MLP neurons of a small language model. Each row is named by its layer, matrix (down: output weights) and neuron, and shows model dimensions 368-431. Each number is 50 + 15 x the weight over its row's rms, rounded and kept within 0 to 99. A neuron's up and down rows have the sign that makes its largest values positive.
Before each neuron's rows, "fires before" lists the tokens most often just after its 100 highest values on Wikipedia text that the model never trained on.

fires before: "0", "9", "2", "1", ","
L5.down376:51 44 30 54 41 15 24 51 34 78 46 39 48 28 45 56 12 50 26 37 59 57 53 48 45 35 35 63 45 47 71 79 36 47 69 68 54 78 56 39 54 40 65 61 60 44 67 32 86 62 46 64 40 48 42 58 74 57 26 24 62 66 44 69

fires before: " in", "–", " to", " of"
L11.down256:37 47 58 21 79 65 25 65 32 60 50 67 71 55 33 42 46 68 57 60 59 34 39 42 58 50 43 51 69 31 29 56 39 57 63 25 73 68 51 29 45 28 70 30 31 53 53 24 38 54 36 55 32 56 38 51 38 32 52 49 70 50 26 35

fires before: "|", " |", "\n", " "
L3.down204:15 60 43 50 59 58 29 54 56 76 63 47 61 19 60 40 63 46 73 50 57 66 39 71 20 54 49 38 31 43 56 31 54 49 30 01 24 23 35 70 56 51 43 25 32 38 49 29 60 50 58 43 39 40 57 64 55 59 39 43 38 56 27 40

fires before: "\n", "-"
L8.down661:58 00 53 31 36 65 64 39 71 53 23 63 39 40 56 51 53 37 38 21 58 47 57 53 57 74 74 66 58 54 38 39 38 62 18 50 74 54 50 59 50 53 51 47 39 41 37 41 64 55 46 42 61 43 57 55 65 61 35 62 47 55 56 49

fires before: "\n", " is", " was"
L13.down282:42 44 72 68 37 57 49 62 69 48 58 66 57 53 73 53 51 36 39 58 44 47 80 42 49 36 46 36 32 51 76 68 50 55 43 53 46 37 55 57 59 37 42 44 15 09 55 43 43 39 28 48 32 53 69 71 58 58 63 57 35 53 59 90

fires before: " ", "°", "\n"
L7.down273:31 52 92 51 34 54 27 72 47 56 60 56 32 67 72 47 48 57 30 60 48 16 57 53 41 45 23 49 49 62 84 77 30 27 61 35 73 71 72 69 73 60 74 45 24 37 58 60 63 20 37 52 53 50 66 50 35 53 58 48 36 86 38 59

fires before: "1", "2", "9", ","
L3.down357:41 44 35 46 42 43 56 38 61 58 69 46 66 38 34 26 31 73 33 21 61 58 59 43 54 30 62 54 32 50 55 68 76 48 71 61 56 79 74 32 44 70 68 48 41 75 61 54 84 49 55 67 54 47 55 63 35 46 61 43 60 41 39 43

fires before: " of", " for", " in", " and"
L8.down93:39 74 44 64 43 75 29 52 35 61 58 53 71 73 34 49 47 54 65 37 63 65 35 30 44 61 55 61 56 29 49 56 37 30 31 56 33 61 32 43 50 38 48 47 36 68 48 48 34 56 40 69 43 61 49 52 52 41 57 38 34 26 58 27

fires before: " |"
L13.down84:33 37 50 63 43 52 51 21 44 46 40 44 48 37 37 69 59 63 43 20 53 50 92 38 51 60 46 47 68 29 61 34 37 58 36 63 58 48 61 22 35 46 49 57 42 15 36 57 76 52 42 31 69 73 42 27 58 35 81 44 34 44 46 09

fires before: "\n", "|", "-", " ", ";", ","
L10.down556:25 38 81 71 57 53 48 61 32 51 46 38 54 51 27 72 60 40 42 39 47 51 71 44 33 66 69 64 38 75 61 49 27 72 38 54 57 47 61 57 57 73 58 58 55 54 52 23 67 69 35 47 52 60 23 41 45 71 67 14 38 64 53 68

fires before: " |", " of", ",", " and"
L10.down84:62 20 42 52 52 68 43 34 41 50 30 54 54 41 36 40 50 62 41 45 54 67 28 38 57 29 47 07 60 19 78 71 20 54 43 32 57 52 48 46 41 67 43 51 23 73 43 47 40 58 49 60 66 43 49 42 46 60 33 55 35 23 41 31

fires before: "\n"
L7.down583:65 49 48 54 49 40 55 64 73 50 50 63 58 55 50 53 69 79 59 55 62 44 34 51 49 61 59 98 41 41 48 50 37 56 36 32 64 68 40 78 50 31 24 58 46 44 39 70 55 24 55 09 48 38 22 61 67 31 36 65 54 47 41 38

fires before: " |"
L13.down461:63 54 49 80 18 55 37 51 48 67 51 20 70 47 45 22 57 57 58 53 61 50 57 42 64 61 39 39 99 60 33 60 45 65 63 16 38 45 64 53 33 40 58 31 27 62 52 36 67 81 38 56 50 71 53 44 52 57 47 50 41 45 85 52

fires before: " ", "1", "0", "2", "5"
L5.down606:99 55 35 68 39 61 56 62 50 27 51 74 52 47 55 44 38 62 44 59 17 66 40 55 57 54 51 41 36 43 62 18 40 42 53 51 30 43 54 43 37 50 73 55 21 47 54 66 53 66 41 56 52 48 71 78 58 45 23 31 67 47 52 55

fires before: " |"
L13.down6:60 51 50 84 33 47 18 48 48 44 38 43 69 44 51 49 59 49 49 63 56 55 17 71 53 36 51 56 82 32 59 56 43 41 71 44 35 63 71 61 47 40 42 00 51 53 65 56 58 59 41 62 38 57 44 36 67 66 55 41 47 47 41 49

fires before: "|", "-", "\n", " "
L2.down103:64 54 52 44 53 70 44 34 43 44 32 70 32 61 45 24 48 57 57 50 68 41 57 54 70 66 48 53 73 29 60 48 35 38 48 46 42 50 49 61 41 49 83 58 97 51 46 55 42 45 46 58 32 55 60 24 53 53 72 70 39 39 33 38

fires before: "|", "\"", "\n"
L13.down459:42 75 26 54 29 43 55 42 72 61 47 53 57 64 49 51 54 56 51 52 39 41 55 46 48 38 64 56 71 76 52 39 52 34 52 36 44 53 50 50 40 56 63 31 46 50 72 64 58 58 35 47 55 44 61 47 49 68 47 32 60 46 31 40

fires before: "|", "\n", "-"
L2.down159:25 32 24 34 56 43 61 58 53 70 58 46 44 42 53 50 49 44 52 52 51 61 43 48 46 68 58 41 35 39 59 35 48 62 35 56 36 37 16 67 24 43 45 58 40 59 69 71 50 46 81 45 86 35 55 48 44 61 44 52 42 21 30 42

fires before: "2", "0", "1", "3"
L10.down428:23 77 54 53 55 41 77 30 77 45 64 65 54 41 65 32 54 70 45 37 59 75 62 30 49 47 38 82 45 38 49 70 31 39 36 44 43 74 48 55 31 48 63 60 58 63 63 58 66 49 70 44 39 57 59 62 75 63 53 43 44 37 64 56

fires before: "0", " |", "3"
L4.down165:47 78 61 40 68 31 30 68 40 51 54 44 38 30 53 40 39 50 39 66 43 45 59 47 61 72 57 58 52 57 43 75 28 29 43 44 62 34 57 61 53 23 58 44 87 32 58 48 31 57 65 42 29 35 45 14 36 52 51 39 57 57 54 45

fires before: "\n"
L5.down581:59 73 43 18 38 38 63 34 68 39 76 63 64 84 45 58 65 35 39 42 44 38 34 55 46 63 28 31 48 32 51 53 30 38 38 52 34 72 20 45 44 20 50 59 54 36 56 67 34 35 50 14 23 52 31 79 58 10 56 51 40 58 31 28

fires before: "==", " ==", "\n", "===", ":", " and"
L5.down362:37 62 49 42 45 78 62 68 49 68 24 30 39 44 49 29 38 63 51 57 49 24 37 28 37 44 36 32 44 56 57 47 82 57 43 24 71 46 36 60 29 59 74 42 48 50 69 65 72 31 32 67 60 53 24 37 41 73 68 54 30 40 40 01

fires before: "-", "|", "\n", " "
L2.down409:31 36 61 59 66 32 29 58 56 48 33 53 46 41 39 85 62 55 61 55 49 65 65 61 45 56 66 38 74 61 60 38 44 63 34 57 40 52 66 66 63 21 54 51 68 53 33 63 71 51 57 57 52 55 48 55 78 43 53 54 60 41 66 49

fires before: "1", "2", "0", " Hungarian", ","
L5.down403:49 57 57 39 60 43 50 74 66 73 56 84 58 45 59 27 12 46 42 44 25 51 41 63 53 44 76 68 27 73 19 41 42 64 59 47 20 46 45 44 64 56 53 65 42 69 07 57 63 48 47 67 59 74 47 73 44 75 50 51 35 65 46 45

fires before: ";", " |", "\n"
L11.down416:40 25 66 43 12 42 48 49 58 45 49 46 40 41 34 53 52 53 46 45 51 44 40 56 56 62 78 61 38 73 42 46 37 82 54 30 53 41 50 55 75 47 51 44 38 67 23 27 58 36 62 51 80 74 48 43 34 70 39 20 53 58 70 89

fires before: "-"
L10.down340:34 47 51 17 24 49 51 41 35 68 53 78 85 51 62 58 68 48 41 48 58 36 52 47 19 40 40 53 35 41 48 42 73 73 78 66 70 33 58 67 64 76 62 56 54 20 57 70 50 43 40 45 37 29 48 30 59 21 52 52 48 34 45 48

fires before: "-", "\n", "2", "3", "5", "4"
L10.down346:51 31 87 38 50 46 52 55 46 48 62 48 71 67 65 74 31 23 42 81 46 40 62 51 41 27 67 58 61 33 52 37 65 52 60 51 99 51 64 67 58 35 86 62 60 41 82 50 36 48 32 44 40 49 40 60 61 68 42 40 45 52 27 48

fires before: "\n", "-", "|", " "
L5.down592:54 42 54 57 20 72 37 33 66 65 63 55 50 71 39 61 50 45 34 46 41 31 51 27 42 19 86 50 61 44 07 32 38 16 60 80 68 61 60 54 46 39 39 60 27 75 74 60 54 47 48 55 33 46 60 29 69 30 50 45 25 55 64 57

fires before: "\n"
L7.down692:47 55 55 54 46 56 71 51 69 65 14 49 25 37 37 68 55 54 54 36 45 69 49 57 53 40 67 47 59 42 67 63 59 58 40 76 87 46 76 61 58 39 47 43 38 57 32 32 53 57 44 25 44 53 61 59 52 74 40 59 29 68 53 55

fires before: "8", "9", "7", "1", "2"
L11.down139:47 44 72 44 50 29 62 83 60 63 47 78 62 55 62 63 43 58 41 43 59 40 41 74 31 38 46 71 49 49 68 52 25 50 42 38 52 34 55 66 43 48 24 55 44 43 51 47 47 28 32 35 63 46 67 54 55 44 43 44 43 62 45 53

fires before: ",", ":", "1", "0", " March"
L13.down257:67 25 53 38 41 54 57 49 36 59 47 64 29 52 35 48 51 75 40 21 37 49 27 48 48 56 79 55 41 64 01 42 49 80 65 46 46 37 46 58 61 24 51 30 26 71 21 47 58 44 53 87 45 49 14 32 49 42 58 45 55 77 38 58

fires before: "\n", " ", " Set", " Ref"
L4.down65:51 53 60 51 30 46 70 67 76 69 36 73 49 73 49 45 62 68 42 37 58 44 41 50 22 58 45 42 61 45 50 26 56 22 24 74 56 24 50 67 54 55 55 42 34 70 49 67 42 47 25 36 65 58 78 50 47 50 61 57 41 47 58 65

fires before: "|", "\n"
L2.down355:33 42 28 35 39 63 48 70 49 44 52 45 48 43 43 38 36 48 57 57 46 49 55 40 21 57 48 46 59 50 41 43 70 36 25 52 34 49 36 61 36 12 68 35 66 36 48 69 70 54 64 60 35 16 35 48 68 49 62 70 19 37 48 36

fires before: "\n", " |", "-", "|"
L8.down126:45 37 64 50 25 55 52 23 43 56 59 49 72 36 49 57 60 77 43 46 71 42 66 75 69 34 49 56 34 35 66 36 44 51 49 56 70 60 49 30 40 66 61 31 46 58 45 41 52 34 35 60 48 51 59 49 75 61 67 71 51 43 59 70

fires before: "\n", "-", " Year", " Player", " Title", " |"
L7.down366:41 55 53 22 34 39 47 56 48 57 44 48 67 59 42 47 39 52 43 63 55 33 24 60 50 44 42 45 58 31 63 57 60 42 40 61 47 54 82 41 75 63 64 50 44 49 41 51 54 37 76 31 44 52 35 43 66 32 48 80 87 59 31 37

fires before: "0", "1", "-", "2", ","
L5.down353:34 53 68 49 42 50 41 34 69 70 27 51 38 41 49 67 44 59 42 71 38 25 61 50 42 30 19 79 68 68 59 35 45 59 56 61 59 37 57 43 72 56 51 78 33 14 33 49 44 28 49 41 49 64 33 69 45 64 24 62 41 45 54 50

fires before: "0", "1", "2", "3"
L11.down561:51 42 53 81 27 40 45 39 79 25 54 30 24 33 45 52 56 21 44 34 43 48 55 45 26 49 38 37 29 69 27 57 61 83 34 54 44 48 38 44 49 51 49 73 65 31 34 54 29 37 62 43 82 32 63 56 31 38 11 43 44 58 32 62

fires before: "0", ")", "6", " |", "1"
L4.down18:46 63 62 38 70 26 52 31 51 54 32 53 58 50 55 58 53 59 44 80 41 49 34 48 66 43 64 46 42 47 55 53 55 43 50 39 47 51 22 37 55 23 40 48 57 40 74 69 67 32 62 22 16 54 50 29 56 39 23 39 41 60 40 27

fires before: "0", " by", " to", " that", " on", " of"
L10.down640:29 35 67 44 69 41 37 33 34 65 65 65 58 37 37 65 47 56 83 34 62 29 58 53 56 50 53 77 27 62 56 55 52 55 64 41 66 70 77 37 61 22 51 54 33 52 33 42 35 31 55 80 59 44 35 80 20 53 64 54 30 43 63 57

fires before: "1", "0", "2"
L13.down137:96 67 24 44 42 24 47 32 55 52 40 55 20 54 40 25 52 46 47 58 42 51 40 58 42 62 52 86 59 51 29 49 56 34 76 24 38 46 54 51 56 60 62 20 78 54 37 22 43 54 42 51 37 61 77 32 37 65 75 56 56 17 48 66

fires before: ".", ":", " |", ")."
L13.down305:58 39 30 69 34 24 40 62 59 32 51 36 64 44 39 56 45 50 53 48 61 18 62 41 32 43 62 56 39 37 48 47 06 51 64 39 67 50 43 56 43 49 54 50 72 42 42 46 60 28 55 37 69 55 90 53 57 56 60 47 39 32 70 48

fires before: "\n", "-"
L7.down594:78 41 28 43 76 56 51 30 24 45 44 55 36 62 43 41 60 31 54 63 69 53 36 75 41 37 22 37 54 23 43 52 20 36 39 40 21 43 66 56 35 30 48 58 60 35 50 56 45 52 44 09 56 49 81 64 58 55 55 56 64 32 42 49

fires before: " |", ",", " in", " of", " living", " into"
L4.down291:87 37 51 54 54 34 61 47 70 74 41 22 33 36 58 25 22 66 53 43 19 49 42 47 53 24 51 57 41 49 28 49 57 47 54 27 78 67 99 47 71 47 38 39 38 46 53 40 67 62 44 55 54 45 56 51 85 49 38 27 62 27 39 63

fires before: "0", "2", "5", "1", "3", "9"
L13.down136:34 43 31 41 38 33 49 54 52 53 49 41 25 36 49 62 60 25 60 61 55 42 43 71 33 45 47 68 54 77 69 54 36 56 73 58 34 59 38 58 58 42 43 38 60 45 52 44 60 40 56 50 74 37 30 53 22 26 37 22 50 58 53 69

fires before: " ", "\n", ";", " Apps", " Goals", " —"
L3.down415:35 52 34 53 65 69 32 68 62 56 46 62 46 75 60 72 70 56 52 57 38 47 54 52 41 37 42 39 49 49 61 20 29 43 53 46 46 46 35 50 56 41 33 34 77 41 35 75 45 50 37 55 52 36 74 54 03 60 40 40 48 32 26 53

fires before: "1", "2", " ", "9"
L5.down358:52 09 48 43 59 67 36 31 58 36 30 42 82 55 55 51 14 50 33 49 60 27 70 55 60 68 39 62 22 38 58 60 56 60 45 18 51 63 54 35 41 49 82 54 58 39 62 60 44 44 71 33 55 52 26 48 58 57 35 62 63 59 49 39

fires before: " |", "\n", " and", ")", " ", ","
L8.down123:36 67 11 52 54 50 68 69 46 61 72 28 78 22 41 55 67 38 52 38 80 76 77 28 67 48 26 52 47 28 66 85 46 58 50 76 77 50 42 65 51 36 75 47 56 44 45 50 37 46 48 45 07 71 46 56 81 47 44 61 43 49 77 60

fires before: "1", "9", "2", "8", "0"
L7.down49:60 46 75 22 51 72 28 14 60 44 65 59 58 33 39 45 24 50 68 61 35 27 67 57 20 37 50 74 49 52 71 36 18 59 56 66 59 55 41 37 31 42 79 42 60 54 50 44 53 55 63 49 40 42 70 31 27 66 53 52 31 44 51 46

fires before: " ", "0", "\n"
L11.down474:42 45 50 30 47 35 38 59 49 75 59 59 47 45 37 44 64 51 67 49 48 29 38 53 32 66 52 64 57 39 37 25 43 45 34 37 23 51 27 48 32 42 59 75 46 50 61 58 72 21 53 52 48 74 59 67 41 43 53 41 39 44 42 60

fires before: "-", "\n"
L5.down646:39 49 60 21 37 56 70 47 67 63 60 60 72 20 35 44 87 50 28 42 49 23 64 32 15 38 61 34 44 32 40 51 67 70 62 72 40 42 64 77 60 39 57 46 49 44 80 48 64 37 48 58 28 64 51 33 62 45 18 50 37 54 46 72

fires before: "1", "2", "3", "6", " |", "8"
L2.down342:37 39 73 52 31 50 45 45 46 59 00 65 66 80 64 41 39 59 56 43 52 46 71 62 41 50 55 66 45 60 42 48 68 76 50 44 44 43 47 55 46 64 49 45 60 51 68 21 58 31 51 61 40 54 46 57 51 42 53 55 50 51 40 58

fires before: " |", "\n"
L10.down695:56 60 24 39 66 28 61 38 42 50 47 61 65 47 45 40 70 74 54 45 59 50 70 49 58 60 29 41 41 08 51 43 56 41 50 45 48 75 61 52 31 51 47 35 55 40 55 55 51 52 49 43 20 43 58 34 50 66 55 85 70 38 49 61

fires before: "2", "3", "1", "4"
L11.down397:47 44 73 46 41 38 48 45 47 50 58 71 51 57 37 68 43 44 43 52 35 29 47 75 40 24 41 65 48 86 52 20 18 38 39 54 67 58 36 45 44 47 30 27 34 34 39 31 72 48 41 26 70 64 65 34 56 59 41 49 44 38 68 45

fires before: "1", "2", " |", "8", "7", "3"
L7.down582:56 51 53 42 58 46 32 55 53 33 58 49 49 50 59 51 54 41 46 62 61 53 33 56 59 50 50 60 54 49 58 59 62 50 47 54 35 44 55 45 44 48 47 47 33 65 59 39 45 55 57 40 55 62 62 35 57 51 70 41 53 52 52 55

fires before: ",", ".", " |", ";", " in", "\n"
L8.down209:27 40 55 35 44 46 36 50 44 49 59 46 70 61 62 57 61 49 53 40 71 77 39 48 24 58 70 38 22 24 53 31 36 60 58 65 32 55 53 59 75 61 50 24 34 59 38 56 58 59 48 40 38 35 58 56 60 71 54 65 52 46 27 40

fires before: " |", ";", ")", "-", "9", "°"
L4.down639:54 66 34 31 33 42 54 51 86 48 40 54 39 41 38 40 30 56 62 45 77 58 64 56 49 46 52 88 55 09 33 44 43 35 53 63 40 43 58 54 25 67 48 54 64 79 31 54 34 64 33 49 50 32 63 34 49 46 73 44 55 36 61 50

fires before: "\n", "|", " The", " He", "|---|---|---|---"
L13.down341:47 33 45 50 41 31 47 47 80 34 42 53 65 30 57 56 40 48 69 33 44 50 44 54 46 31 74 54 51 62 44 34 51 61 69 44 43 26 64 70 58 43 57 47 82 71 50 39 58 50 41 49 71 86 70 56 34 36 43 46 47 42 45 45

fires before: "1", "7", "6", "2", "8", "0"
L11.down536:36 53 64 36 53 56 64 39 62 53 83 64 59 74 53 68 33 63 55 38 46 34 45 59 53 45 57 57 38 63 75 33 56 39 60 80 59 34 52 63 45 42 56 64 21 51 07 45 36 48 33 53 48 64 39 67 74 58 58 28 59 65 49 39

fires before: " |"
L11.down551:61 43 46 60 21 50 45 46 76 61 35 53 70 58 48 59 55 52 48 64 43 33 52 75 74 49 48 48 64 91 43 53 56 69 65 29 73 48 91 46 56 43 26 64 59 26 29 35 52 52 48 30 71 76 09 42 26 71 67 35 49 37 49 46

fires before: "\n", "-"
L11.down117:65 56 50 49 68 59 58 46 41 38 32 76 77 44 96 41 60 76 46 41 41 51 63 53 55 56 57 39 30 24 64 50 57 54 44 11 61 34 49 32 54 46 59 54 43 50 60 38 40 72 41 42 66 65 68 56 74 65 51 89 51 59 49 39

fires before: " |", "0", "2", "%", "\n"
L4.down66:64 77 60 44 55 50 47 46 73 73 63 47 51 35 39 45 27 42 37 81 53 45 42 79 51 36 65 53 73 69 55 78 55 35 45 52 38 58 25 43 53 50 31 22 43 40 34 62 16 34 36 45 56 36 23 19 58 56 31 60 14 66 55 19

fires before: ",", " and", " in", "0"
L10.down669:33 63 64 57 44 46 15 33 66 52 42 35 87 47 45 65 24 74 71 48 60 68 55 49 40 51 52 30 53 59 43 41 68 54 69 40 81 50 77 54 67 54 58 24 64 50 48 26 21 40 44 37 21 51 28 50 52 39 49 29 37 54 29 29

fires before: " |"
L8.down65:74 60 27 40 46 66 74 56 71 43 48 44 59 49 92 43 31 62 57 54 55 62 61 64 52 46 44 52 35 24 36 75 36 44 49 47 78 39 55 30 47 62 50 27 70 63 52 57 61 47 61 52 49 48 78 57 69 64 55 35 54 41 71 62

fires before: ".", ",", "–", " (", " and"
L13.down129:48 26 68 61 33 55 24 46 55 44 26 68 55 41 75 66 34 43 38 76 58 72 56 58 54 39 53 44 47 56 51 46 15 47 42 47 60 38 33 69 67 55 69 24 49 55 38 50 43 56 40 41 32 48 49 72 33 64 37 40 37 43 56 22

fires before: "\n", "-", "In"
L2.down247:67 35 53 44 57 57 24 54 41 32 49 34 53 50 41 58 65 54 54 79 39 65 76 37 68 27 57 76 72 56 50 41 49 62 51 39 48 46 61 28 63 62 76 42 62 61 40 52 76 53 36 54 64 65 54 45 83 37 49 50 74 64 43 47

fires before: ",", ".", " in", " and", " at"
L13.down315:54 70 61 25 40 82 26 49 38 68 48 63 46 67 35 39 58 58 50 48 58 35 27 34 38 53 70 43 42 65 68 77 72 47 39 59 36 59 47 83 45 42 62 39 45 90 43 54 61 77 22 63 37 57 50 51 43 40 31 63 53 55 57 35

fires before: "1", "0", "3", "2", "4", "5"
L11.down161:60 67 38 52 46 25 33 35 78 59 29 48 45 19 44 72 19 67 39 54 47 66 44 51 18 56 71 39 26 53 12 57 46 41 45 49 28 52 36 72 46 58 30 20 42 48 40 58 60 55 28 94 69 42 50 63 37 66 58 51 37 22 32 49

fires before: "|", "-", "\n", " "
L5.down217:32 14 49 43 39 39 34 12 47 50 63 59 35 60 19 57 63 43 49 20 51 37 60 39 40 23 99 37 73 48 28 28 29 57 55 74 51 43 44 41 49 40 51 40 42 45 78 54 49 56 47 49 49 36 55 21 70 51 28 55 31 57 62 64

fires before: " ", "\n"
L3.down135:43 30 11 46 74 60 69 65 56 47 42 58 42 48 52 51 53 56 13 55 79 59 57 56 83 37 54 46 33 56 43 71 38 26 20 56 49 57 41 66 59 20 43 75 33 54 55 66 69 38 63 29 64 49 58 57 31 59 83 36 66 20 56 52

fires before: ",", ".", "\n", " in", " on"
L13.down350:63 18 68 52 36 26 63 57 65 62 43 85 57 58 48 72 50 36 46 61 26 35 51 53 38 62 61 30 29 52 76 38 48 42 58 35 45 56 43 68 75 59 47 40 37 68 47 66 52 72 54 61 60 37 62 58 43 56 49 51 45 34 66 38

fires before: " ", "2", "0"
L8.down390:56 18 53 46 54 69 29 54 41 46 59 67 44 57 79 35 66 59 37 53 65 74 47 25 66 27 65 19 50 58 63 36 22 55 25 50 39 43 58 78 46 54 40 22 62 43 48 45 59 56 28 30 59 47 73 49 58 49 45 40 55 59 63 28

fires before: "6", "7", "5"
L10.down32:53 55 37 33 46 41 47 46 51 60 45 59 28 78 57 56 35 36 26 33 35 32 40 39 30 45 65 79 78 67 60 29 49 54 64 67 42 64 29 69 56 62 53 41 68 54 39 59 81 56 73 54 74 66 71 73 50 25 55 54 38 55 07 18

fires before: " ", " the", " an", "0"
L7.down159:49 13 20 62 48 56 58 75 45 53 47 70 27 55 86 55 54 51 14 62 30 70 58 34 61 44 49 48 63 45 66 40 44 52 55 67 40 62 54 46 42 46 48 50 62 64 63 80 49 50 37 53 48 51 41 46 58 29 61 51 59 47 21 64

fires before: "0", " States", " Diego", "===", ","
L13.down434:52 52 41 45 63 66 50 51 43 56 48 81 29 46 61 53 28 43 26 59 28 35 23 50 61 37 49 41 20 59 49 43 32 51 53 38 46 37 78 40 66 58 36 30 50 59 47 45 33 36 67 52 47 57 24 54 49 57 33 39 44 45 31 62

fires before: "5", "4", "6", "1"
L10.down71:34 44 65 50 51 48 63 74 61 44 09 58 43 87 60 48 56 40 48 52 60 28 53 51 39 74 34 45 44 53 40 26 63 50 59 38 46 53 32 75 58 63 57 45 79 39 33 44 55 36 57 56 32 67 45 76 52 48 57 54 66 62 30 31

fires before: "\n", " and", " of", ",", ".", " ("
L11.down503:35 57 53 57 59 33 52 66 60 55 40 18 33 15 55 43 47 51 59 39 63 46 54 64 64 38 56 50 34 52 48 32 33 58 57 55 61 42 49 70 29 46 43 64 53 48 49 53 43 60 69 56 63 53 66 66 43 54 48 63 91 42 17 54

fires before: "0", "1", "2"
L7.down586:46 56 47 45 67 59 17 36 52 48 42 39 60 45 50 48 49 43 40 42 47 53 48 50 53 46 51 61 44 60 49 36 38 66 60 29 45 34 50 46 51 65 48 47 67 78 35 24 35 47 68 43 35 52 65 37 42 48 65 43 44 36 42 35

fires before: "1", "2", "0", " (", "8", " •"
L5.down427:39 26 65 52 48 54 54 46 61 36 34 46 47 49 29 47 13 42 54 42 37 32 49 64 63 42 60 81 38 65 36 52 46 31 33 37 54 51 51 38 50 53 70 58 59 10 58 55 66 20 60 58 93 49 63 45 60 61 63 57 55 47 41 53

fires before: "0", "1", "2", " ", "9"
L7.down598:65 26 44 33 72 42 43 22 42 56 50 63 36 27 50 42 41 67 54 36 67 50 62 48 59 31 49 49 46 52 60 77 78 56 17 64 39 39 51 37 37 51 69 69 72 54 49 53 63 49 37 61 48 39 56 95 51 39 47 46 55 38 43 47

fires before: "\n"
L13.down79:43 60 25 49 14 34 57 48 72 57 23 74 66 54 52 53 62 63 51 53 36 59 65 56 09 73 52 37 55 49 56 59 33 53 45 59 49 59 46 56 66 51 55 62 58 66 27 80 54 50 49 53 54 82 47 54 47 38 44 53 44 28 53 41